Weights of a small transformer language model.
Architecture: LayerNorm before each block, rotary positions, no biases in attention or MLP, tied embeddings, normalized queries and keys.
MLP neurons of a small language model. Each row is named by its layer, matrix (down: output weights) and neuron, and shows model dimensions 0-95. Each number is 500 + 40 x the weight over its row's rms, rounded and kept within 0 to 999. Numbers have three digits each.
After each neuron's rows, "fires before" lists the tokens most often just after its 100 highest values on Wikipedia text that the model never trained on.

L4.down1091:469581502507526520481471510547461514449494481441482587387555523547483520482545521484559463486615473464484491574526489504532483526544527407498542508542491479456461441564461490504487510527542465564427456488550477515497533479518543472448518596483509507449467555541466513543467496484526495513
fires before: "to ", "the "

L4.down1408:538508547450478579525484519546515393567472509575514542435445444478510529617528545491489508469507488488465502497440402507492521470497511508574550511505432467476560475484452567465493427463473430542460533510520502501529472540558464471515488469513508464501465411525546431499574551516488487491
fires before: ") ", ".", ")", ",", "). ", "was "

L4.down1551:532483512486507490540451555437523423494548469514512535490495386469555441442486550532593503508515498546521584512477515520493532543487456490526424524452516480531455555522527550486528499471474517432488482537489485458447601502481474508480509460487455523434488549462462554512499419550517484472
fires before: "| ", "==", "In ", "The ", "== "

L4.down2488:482505505506419391524437466549540548475522489553486514477467526455482433554515471606495448640469480543479458539528516500463497591447492551536501506395493504485459585506493481505491498488468567516515489498412513472578493525418499522524508514534446501472482492499541503528467449567508529503
fires before: "\n", "\n\n", "| "

L4.down1930:457494473450502509484462539541565519448522603511469417536529487598540484434481538526495511460537522448558429560598492518540429463551518528480484554526486543545437481538589576462505556462463488536534523594517532560502466522539532547536482568463462464543565507533560466511442486482535536527
fires before: "| ", "\n", "|", ": "

L4.down1510:499528471492603543629531498469552538497435521525520483533527438532503438491467500454511446558494522469540456505509452500487612552498449527461454487513456539499491580554510518478432553524521457525500559433550569489488512447518464580584591503421485494557473515549541458487415497546519487443
fires before: "–", ", ", ". ", ".", ": "

L4.down427:531488456516546552538455494478540452469468455490387477529491543536483511526494386483452511506483537504429551450459587538512529482459453435514466482451459462511485467456486455524508374487535551486517500478530493492508518464477511470555489490446470486523492513576518482467565471480568482468
fires before: "| ", "\n", "==", "In ", "\n\n", "is "

L4.down2410:466477475543486541502494515520522476454470524490407455471493453515521570454516522454553520497503559479509489532499480492548485381556412531495474499594491506496510468505445458565516494515493475457500461513517550508571493499535544403461478487513468486507495477540511430524514458469491539536
fires before: "\n", "\n\n", "- "

L4.down2505:503457542579526510464486487453478599527530532467503488520572489571549533488477489496494477459472495466453512574495497493463602479520505496469469535499598483519494522512492535403551493564491476514543502521499452504510532474511517478521462598580494440520500488526561454497423497444516514465
fires before: "\n", "| "

L4.down741:462476452481510543517460490472539573538493518492508482516435472515476524558532470562600498478506457453485439492462497576527504487486545489432451515582550467517444527454523525542467476541490535538505515502504576467493492460438531450507474445506455507491525493473489508498483507519458517487
fires before: "\n"

L4.down1662:486503469539470499491480481520490515507515536557518490491538457536529505497489460574500536428514501516532610534431477574511544455578444487512490508472579537480494475483449571493512528540554487463488587492457534517482498528516474464503496515454537543515452462486485543477474530448529479541
fires before: "| ", "–", ".", ": ", "s ", "s"

L4.down604:514474525511510498527471470505533468451497468453555513532483498520509542521469463493499536470490504524504531486531433498524496577444421478488482468467488506542485421441539550430526476467446530505467519487501491423469541515466530511499506490392466470542453438485483541562475479458496529568
fires before: "of ", "to ", "and ", "in ", "that "

L4.down805:593421471486527457457456511500581499505540547530595535508480474542528513474551556482486470524487577508504485519497527492532513454419465475504510534538491519468526588501526540497466500511503456507522516561524496476463456474484529544484530506416480515556504457540486482534485507497506496520
fires before: "| ", "- ", "\"", "season ", "season"

L4.down5:498525507504482476557526514508501415519548502442494473528440475499517445464526492515454475539567503501507478482560527571545414481503452517446492477534525444427545467488482540530396430474543478437516454532453491496541491489508474527537506544549447504463512519571519525521491425473473459445
fires before: "| ", "- ", "\n", "\n\n"

L4.down1359:536471429457492531477583494544519474519541433517499500495501523428454526480455499476464487495499541562499526526422334490539445494532445444464571447541555502524540458447548589472464496457488575497618532455465534556504496514482476517483539558552475510491543455454509505532550481529493498481
fires before: "| ", "- ", "who "

L4.down1946:543551502459481456523541570433510463554514509536558462502493461570570541423482533508480523492489493472486471490468491505528448477505536479509514514593504533487577507466582597510519493471481521441486456419491525440494585514517505502498481445475520527475556514532549461580550550447508485460
fires before: "(", "| ", "(−", ": "

L4.down141:507500522527539487541489546481518523441437522497508530509571527477547547525463492521486523500502531442511416464519433511456500523541494520486518495553419497507531552526518560482494467433459472461537493498540509528542503470520464496466474606523434482488530531548503497469527525525556461556
fires before: "\n", "| "

L4.down1044:450501568525576516553533573500501536504535527503479371366472492471506445376488547502501573476496549538505479492472481523496537529502460461468537451507566465519499498453547503486550539457493451508502487521461562434555527506490479471504499457546493494506519474457417510523515447477483476481
fires before: "on ", "as ", "in ", "to ", "with ", "that "

L4.down515:562507478489474486490562496446442551530481487499533512484498458495524519442520566510500440538507536456466476493477507448567470545476505556491376500529493567545509449508508554513505431450470480478556513535465541429475483544408486566558497513482584515479470506459433483474513487499540455533
fires before: "==", "- ", "The ", "In ", "== ", "On "

L4.down2353:468509515506509517462458451486469508539518489496498548472524483564492544542508569469535525520557494431473444537476452471521473531452472556473423444494428529458432468502518507467494511477474488447533490508455486500496415493542473494498483545515502569556508619506486467483499442497482569522
fires before: "| ", "in "

L4.down1260:545489485502529446508458521452530464508518528504511509488537500487501505454486477455494551460504474490568521514471490455453478442434404491463546509508476466533498530524513503501519539484514446522517518534500553433529454524449496590504466578456472547499461496491465501487559480488509521370
fires before: "to ", "of ", "in ", ", ", "and ", "for "

L4.down1326:528490472463515500493476491501485533520439411513456406551526500466477532499504549537560521523533462493464511492568494554475549483573487533496499461516506512476493483494543563537505539455488520522511566454567537551486459520480491467447552519496450531480496485526481521453494418504487466532
fires before: "| ", "\n\n", "- "

L4.down690:474529409556464393539515464554517530418485509499480442551546631458485529507535476569513478525462534455545569552541567476455518430462468566486566498492536532541524480526436459526445557503461439502549548501456471524496515452455402504467524516465447453552490504484515527495537492532523491490
fires before: "\n", "\n\n"

L4.down1429:439502537465522515447491486479446428503566538486507557428468464520546516549491507520550477515455452437466503552444495498458551583482486458426445535484502542522500496486492491518516444547471426462489569463514488471496473505417504542475463501529439507533508562545479562512493543508516547484
fires before: "|", " ", "+", "−", "to ", "| "

L4.down846:434486507530487520525516503513532481515525488498477548523437457467507465497525476616550477410483490517553433497444442592563476504400500560409570474438567523542572467546496494502437473554510477502478505536511560463501540508548511513438512505465545362469544584524441511500473488501548487502
fires before: "the ", "his ", "her "

L4.down121:551499557526439470512490557446433517485474473482522525480555533429482580478447469504508493482489482469464457565502462487529522504474484446528550533495491453478430496519485504509565542430449493454519491572503499489443435522518500565545519508505494528492560531513449542482520399519498501540
fires before: "| ", "==", "- ", "\n", "In ", "\n\n"

L4.down1994:464536582537453497569454462556474493515459524528523518466441476507536483526506476580506524537474506446469485497469449472431432508438472524518524477492444463498488449498520537518495466512492487501580470465489522499472513487535467542535488568552537434495495465507519464483410459514486501522
fires before: "\n", "\n\n"

L4.down102:550455505483433519505506471487553508565537496476526454523493518475565477491467479571472516483572447539505531509435430547454497593573533521551484470507369467442487440525554500526544537527549445504478477510534514521446500460519514519586527538532513500470505494526489494445478384425483551538
fires before: ": ", "or ", "or"

L4.down1881:578505492491523563546442546464447518480543517488478458485481522447615484483523522470543497456449471545483479478526533529499498566495482484499500518558553482540498416446475557472525489501477547425501526496552511559453523497509426477414473488553483542473497499453510451527469517519575503453
fires before: "0 ", "2", "0", "1", "~"

L4.down543:474502419474514583515512527457478469474467520486506480474493504531541486443514535533464507512452512473408510443463491490504539579496484462520468473481499508496479510441517412504494556491489453464456524449471483531438502454523516448476499541535492487535518496503546459504445368392464461504
fires before: "| ", "\n", "\n\n"

L4.down1583:473491397547490484528543484385518540480487500526492446495509524441504489454519474474525451538519452458446563579503510487416415481438475472521447463496449460472484438516478484471543470539470519461532567492500508437517567547444455488535559453557494469540574480498492464583592358463410393532
fires before: "| ", "- "

L4.down386:493502466524537494456442554488532423561505530526541462488560460436550479425468492569542425594495488485449502540491455519532491469528518566501508497535540454470462573476477476479536502518534448463539504549503544491521489512484487498504528500541551553491538619586497445539540548453412503510
fires before: "| ", "0 "

L4.down2671:477498509517573511493542464477560471505483501556521487512573477465537564488524542484474470487526538460468476540555585533561467534524459503495474469522454431561482408504496570522541508553438541462507495500453502516456533487571429448474556545559479538525554557465511442579515410493496449533
fires before: "| ", "\n", "\n\n"

L4.down62:479415521609453543549555462471476530512534481482503557528500566516490497518537452507520501488453465360483512502517457569505518564499503509595465463542562512525486467493489519490507572562459424565531486565509530534493493495500548543531458510481481480524550536439530527512590564484534408558
fires before: "| ", "|---|---|", "|---|---|---|", "|", ": "

L4.down108:467498542498528473486501487486547528485513470478501531444468526432455479469489499426512467568493501502483584575501423520453482540471487582482463474477460487542425476481576427475494533473494512529552535482454488528563523490526601496582471505497510510502550548485454531638531482470443558521
fires before: "of ", "in ", "196", "for ", "the "

L4.down903:495519444473596455484475454528539503494429511490506507441533499546472457481483496438501472527522559490447457492516498427526468533465474497460562506456441432520445574556525532553526513531490534453549505531496515549511510512529516452567449432495542502444511480516553483519509492481496481440
fires before: "| "

L4.down1974:525504444404465485567478487535504515528518502522508438488500537557482435485445545523477439528498520513548494402526430557521415452563507523494455562523543458479521506558438546486428467533519462490490521479459569482453475565493508504452557567454417483519463537450461512468526543536510491438
fires before: "| ", "listing", "—; ", "Lamb", "1", "=="

L4.down1559:534435409511489504480429421476501493494548516499533458521523514502438573533444460475535509471553494564502500519501551541529561435458527549473436450503508457478501540530446546500527494513495440502473456514502475490515441457498518473503511535501523482553378539481445592451525374517536464447
fires before: "\n", "| ", "\n\n"

L4.down935:571552485493467510539435430465456483529519444474507529500430557527538530503503449553466470558522559506481534446582547539587477520486485448402514439439491529517547458450534478481468525502533493463585500528473441497510531501543482514487492544438365509561520485533509498540509465483502512482
fires before: "\n", "\n\n", "- ", "| "

L4.down271:450520556451537498571436523474445444484490543457494516462578447465508542521435536518508484544482544540461541510514545476482565519503516449501486454506498455435525513494453527555472514474513480549516535473485440569568532441481563502470433603589546475501441516595489449542508506484464469419
fires before: ", ", ". ", "\" ", ") ", "; "

L4.down477:488478504491512479366518579531519532604480474521524503474453541532527497490518520496510480489526588530516582460490468499479477557461468445485518564476515519503431531530492516522500514471505527527483534524530510404470467492534527552501485514521486509546520511475443433435484465571472591476
fires before: ", ", ". ", "in ", "and ", "of "

L4.down926:479471456450536542528557471462446488496544526501588505449527457483503471437446484508513517460523579508518519521509533529461546464551576518481528486517514511511506417486498521479568612491567454533466512510483505474478515492531520534486523576543455479456507493478506514529520439534487499442
fires before: "in ", "by ", "as ", "on ", "to ", "from "

L4.down1153:474537498453505494462477535514515546468476479499474560533464494537422436476512513549430499516513503507502523492493470508402510455471504495562539553497522519539472534489531539576463471448567524530520590486492365531481511437450491424486450456458462492465504459553530499448572471496507535511
fires before: "| ", "|", "("

L4.down1223:470484470531503435462448520432492519488509484512525497543561503547521474442519469518504522562439458493549521500461505509410541482465518529519499534503456524456443615452465384465537424553450542504492484487469445533542488529523564523516457500482560402567552513586525529501433468484507467534
fires before: "of ", "and ", "in ", "to "

L4.down484:516428521498581516507467524480488543471517531505443458494457545535534498526479512504433492426445502561464509442476422424466478494545522561472473525506481542557536512472493506505463485435484468553415624503551458529434523446513493511610545519503509589474418494489507513477465461395471444497
fires before: ".", "; ", " ", "+", ","

L4.down2427:473553473460516412469531514487517526449574530460470477476523510467456486434478458536556478514529501449474471470508437480453546472581467465574466524529545586496502519441466442471474484511447460472505489515459494541514554494500586566529557446548469442465522521451441510495434568512511571431
fires before: "the ", "his ", "a "

L4.down1569:452442521474484500476486508476504491501582496554546439523525470509496608495478544537440519422461524552460484524540514498454566480569504522449519497525493450509573493514536444464546554508506530509497500447528450463415484547490520491506515434468484479478558433505478465489526432448526551495
fires before: "| ", "|", "–", "\n", ",", "ior "

L4.down2423:459444546412555514499493431528479510418482463502484496536537505529492464497495539552550467530432559464453507448490504469553399471489543508525498554561542542554575453515442429537486534523474461500490424456529458507493514549502474544488519512537465498456486607481512575585492450497446456454
fires before: "to ", "of ", "in ", "Year "

L4.down324:503531498507479427490510553489520455473490492521487465499520523501460536403530454474542560468514542499521481539470531504520469490421461435475495512533517548495514519516515504467491494425523475469487538466510479470513536526516449501519497524400516521493510516559469520476512497511551466441
fires before: "| ", "- ", "=="

L4.down2294:487581481541453500401478465547529455499493409448510502480526469463549533490451541570537529479520542529555449459506422454528509498404587548487582513473424504471591458458495509531529532506503517415445427532423532494523496586503544558528507525442487505534594524549532547467500501434483487499
fires before: "the "

L4.down2394:529473468416482494493515475466514517436547492443474495492562483462504556443518472517469460531506545453466506453487461500457489535549538462419494519477474476481592469532476530439453455542488551471591527465448507500488508483436486570511490493426508451516472545598479423486604432462523519547
fires before: "\n", "\n\n", "| ", "- "

L4.down163:531590571498474469549495551471547508446555537447475550562482498504577451562537528505458503464497502484495442487371492427489508425479497509478448532505523455448521476493461537529463546541468455496445487501515472495563473463533497530485592534470533571509463507483501491526539482473561589389
fires before: ", ", ". ", "and ", ".", "==", "in "

L4.down302:512545534507498494487498505560526478551509538584534463509494572516498537452523455481507470499481497437471490525490547545494428527481532464433475559502529469538524461438532535510447512486497581515510532529550483536530479425556450442484493503477506423471469496532456445503547464464457562465
fires before: "| ", "|---|---|---|", "|---|---|---|---|", "'", "|---|---|---|---|---|"

L4.down1710:442411473515484531477519459463483462533480507509565500445487556513601560512488526521578521473479552493534512524591536476490511514532534441542460536516471542525550538481491520503457474540460561522548466517511514539504545544467572505546493534525513474478484449459515466546559449485435460459
fires before: "| ", "|---|---|", "|---|---|---|", "\n", "|---|---|---|---|"

L4.down509:547475460520464546474497517521470501512474536471522492606451536542521470498451524482489499450480420519473486502448490421455510470433547521470477502491469501432469567485511480488504500468466464472511433479449430430490503394485477452421507550462398530539529481524522514462491537521489511490
fires before: " ", "−", "18", "+", "LA ", "9"

L4.down280:496499506490477403520450492427543486501507494595490523465488557459546522508461514467421502519505479489474571543472420515488489456458518538547445512436479482493543537539469489559531484459535496519571536506482481427453540487425451563488569463458456507563489566490474427472486431492527538496
fires before: "s ", ", ", ". ", "of "

L4.down2245:444504469512525483478468486404471589565551450426379511537542545556525545462552436388500498539468462456519530471536469558494479522450615509517510508510508531514495488474571460491510561462551507451528498592519547481461473490513489505560541466479517480532559516591506465479484433456495439469
fires before: "\n", "\n\n"

L4.down1521:459457485458473488441422479419439486467525452530528536526383508529460470491493568535482558411512473577500505488524472520492489468520490552497487543540491542459528499486466438547469491521494534516454498504437509543424550459420513482534521556491499546545544442460523509428468539578470502509
fires before: "|", " ", "| ", "−", "+", "o "

L4.down722:466412534488498518491484469496513480645554483503528540525471520449479457499496551466547604480454521515490400513489432465489503482526526474460559456470429423457548487538496517523459538512464467491531502528504532527498448450439535480502477565455474470549520502550549560490554501495532530519
fires before: ", ", "of ", ". ", "and ", ".", "to "

L4.down1031:471419445537486532489559528489450557519434492558558433505495479435451530532485513559454547498484499557487491489463561533458514496497495443475573521501500531508560453431546513501494543518499542579510503531574546500532440480492445471552530475513540468452521524413396462563512544585487504430
fires before: ", ", ". ", "(", "-", "\n"

L4.down2412:446549561485476544450528545418541481482472498516467481447545514506521461452519448501526519435501569476448478486458471497452547523430480530537464518525478462517502514483464468482485553498446395475422417427510507512580475581443484495474517505519536514467454574521503523480544408521522499481
fires before: "| ", "|---|---|---|---|---|---|", "|---|---|---|---|---|", "ram"

L4.down1180:497574550469519539433527496485495520507516456527519592532522515496475557502430497486554445501485470527460504544490422495491416506519528470533487525459473468457494424488461450525507495432510454450523517507541492501451518512506475532544481481511534507450493540527479466453464465524516461458
fires before: "| ", "- ", "==", "The ", "\n\n", "\n"

L4.down1070:532557488510499499458504571534475515490487463448473514464505482540537554407512479449490433474491512522476491548540475545517423473494526474499556502462509503454542382446537467533515440575591581494536493495442542506485504409479579451466441521607517449472465527536477488492530504497503452493
fires before: ") ", "% ", "; "

L4.down2223:436528503499401445549505563466446516515546495489549528422589415553528539509498471501494483578501513527415473522557516508525473522495471447497429505489517460510516545531451547438503450526513495499476505529472478576475513430492552460444492448464523564499499473431472468525508519511473505475
fires before: "\n", "\n\n", "The "

L4.down1929:452450504491437495463516517476469474515545456480507535467482524540526509506498496520577520476569524480501484525542513483532471491507470456433491516451500444537478507502428502517505470508576482512499536489535524467437498548578578540495460447439590554530468509570530501457443549421534523589
fires before: "| ", "("

L4.down2229:456474435486565521441509513457481450505445484460529505487484581490449572504459474501501594544536517502485491506567544500474510531447462449500534479494543496522521462527416505498507531480527536472598549524426431493526529518550493526516586502618414482502477514467543482473565351505443498506
fires before: "| ", "- ", "=="

L4.down2386:556485510484465490580516450433495481480504506547513536535487479461462555524529527530446507419565475478469463535494549462505505494546499429455539464554436511514546463509496505457486453520460477491467454527499562491596475520510478507510494508429541515556490491408478492477448535557542459527
fires before: "1 ", "0 ", "2 ", "3 ", "of "

L4.down508:484501471509512574478513507486485517499460510468433470504513486431454505452468529493489460492485423548484550507511490482494482499445526431383497532530485491550438460467537522544516516436473547541476493490510529546534487486479474571525507542539507486491521483573541492453456447536512580468
fires before: ", ", "\n", "3", "0"

L4.down2200:567553465465517503460497441543476488526486447526395508509386540508504536503525506399451523558456559570499540481491495429559492493568573571526452528512509470533470496540517499485490468458509520581525523519524487555501506559540549563452468452505454480481520511525466483528545357480534517524
fires before: "| ", "==", "In ", "The "

L4.down717:531479474488518494537485506409444435467504515461489506431589471523512534445466584517559529485563451512540482465543456476492545495459412459507551461534504481501520502557458548529596543515488461560502500513436529458515468524460514521514492542474491521476432532490466553428500461510457462531
fires before: "| ", "|", "of ", "for ", "from "

L4.down1823:559448547460472503491450455589423568545550561500542451495490535536474474513466497401512513505513467560547479501576514548440465519491507475471540568476488518435538573505503457453516504525467474539556554522476488521482466540482462559528426502485445464532499542549507496487451456463483489523
fires before: "| "

L4.down724:481499515452452530550523435523481431468432518457499405476480460422488508520475462528519565437476456512412552534459552536458414526460440424607479496546515574518495517377532506517480425552507551543560470546496495517454573473463517451438453495481492538472466531481515480487514552539499487457
fires before: "\n", "\n\n"

L4.down1588:538536479454502530553542479476471531484533542537468506512534555435548500475514471538455479572547542511527562499468505529509465512474457527580535454471479488564522477526445522500532521502538547511519518452480451528525444522463479441508534473491477508516473498492481523513517541461435458498
fires before: "| ", "- ", "a "

L4.down1524:529550522527495506470475496544612497420414460475465531535508570506499583507508487530494441515515541468511469525464507474484482475594478551563423531495434475517568528497455548531480485492439485570426508475482498483484468407571509505476539480533515517431563453472511527507510560533528537532
fires before: "s ", "s", "oa ", "yl"

L4.down2681:554484507523498516447527574426484569482499530457482517493456434474494464548522458555540508355460557545480509507497529529457556469450530452539494466429558461523573508473531484485536445498543522507497536465508539505579597518515548526509468469500511478446518453472496482481439496487519564492
fires before: "| ", "\n"

L4.down1755:479501429554412452451480464469473497529486475541545597553458522498493490553487496472496521403581423567485457515530472520481555544485536583508512503548500396533523565453459495490509519473472494489532465473480487516462468508547487435504524554466575539568485463454487466530460558527501481473
fires before: "1 ", "0 ", "2 ", "000 ", "3 "

L4.down1254:526560484507548501488515474467475459470542515442476446525469484441535507480497513468572500492486518590505477416527390502448550495415539532514502492511526482477552525533463444507534578489508541405496531550475495425516472523553473496530527519532400424555491537499492458459467463547459479462
fires before: "| ", "|"

L4.down1789:551546545561495489506525476525523483580561549553448477451490452525501529498429494474457464494510509492550525499443487447588507496472515556547428506555455520504535444481481540449514464498475461505497517488461524494528511413484531495541472543527431518500501387499467480518590549521449559485
fires before: "- ", "\n", "\n\n", "\n  ", "} "

L4.down1959:510537470535433461568525553470479516433520515530454450475542475457477557510507517476478501537467513508534501419527478495477550486442582466544525470458426436522527516457517563473493484518568522457488393431462583432457500459515505495508497526497512441548508486479455494526438560514499533566
fires before: ", ", ". ", "."

L4.down1746:473506508493536536513451485433495565449473567420482521560469402597531480486489457480422455443519548466440465549537463433551555513556541515425514536493510554544538463523436518439476473478533523488547586459524513535485533585495558514481493486529417513474538520526438416482525422526456435496
fires before: "| ", "\n", "- ", "\n\n"

L4.down1276:464551537489495494495603508532449471562523528510527455475494524485527506462424543472449494456525495437511462554508529466502530493461540447536440473478538438477517535492495511467458480506545454485475465429436443551437491516560568525423508511496502445529550550440487494477511456451464469505
fires before: "| ", "1 "

L4.down350:457436485528566504459546523561460448541499507400565438525489479486536448457515527497511426492520529452502468532585456519527476505585533436522480552473500534536417555442495469508499458588526487554472483462498532530530427520544555498523467479460495466429534492514482438514533516494453431487
fires before: "| ", ")", "first "

L4.down1562:485513481526540488524523512458461504540467500481486510504521635527501521463502459413482499483474530547536483499449488460483510484468535525511450493538436398540471509473565454503599523493525530551489457539467566417585503508599537522499556483505544497528466564448431529461515423476443528514
fires before: "| ", "as ", "- ", "bur", ", "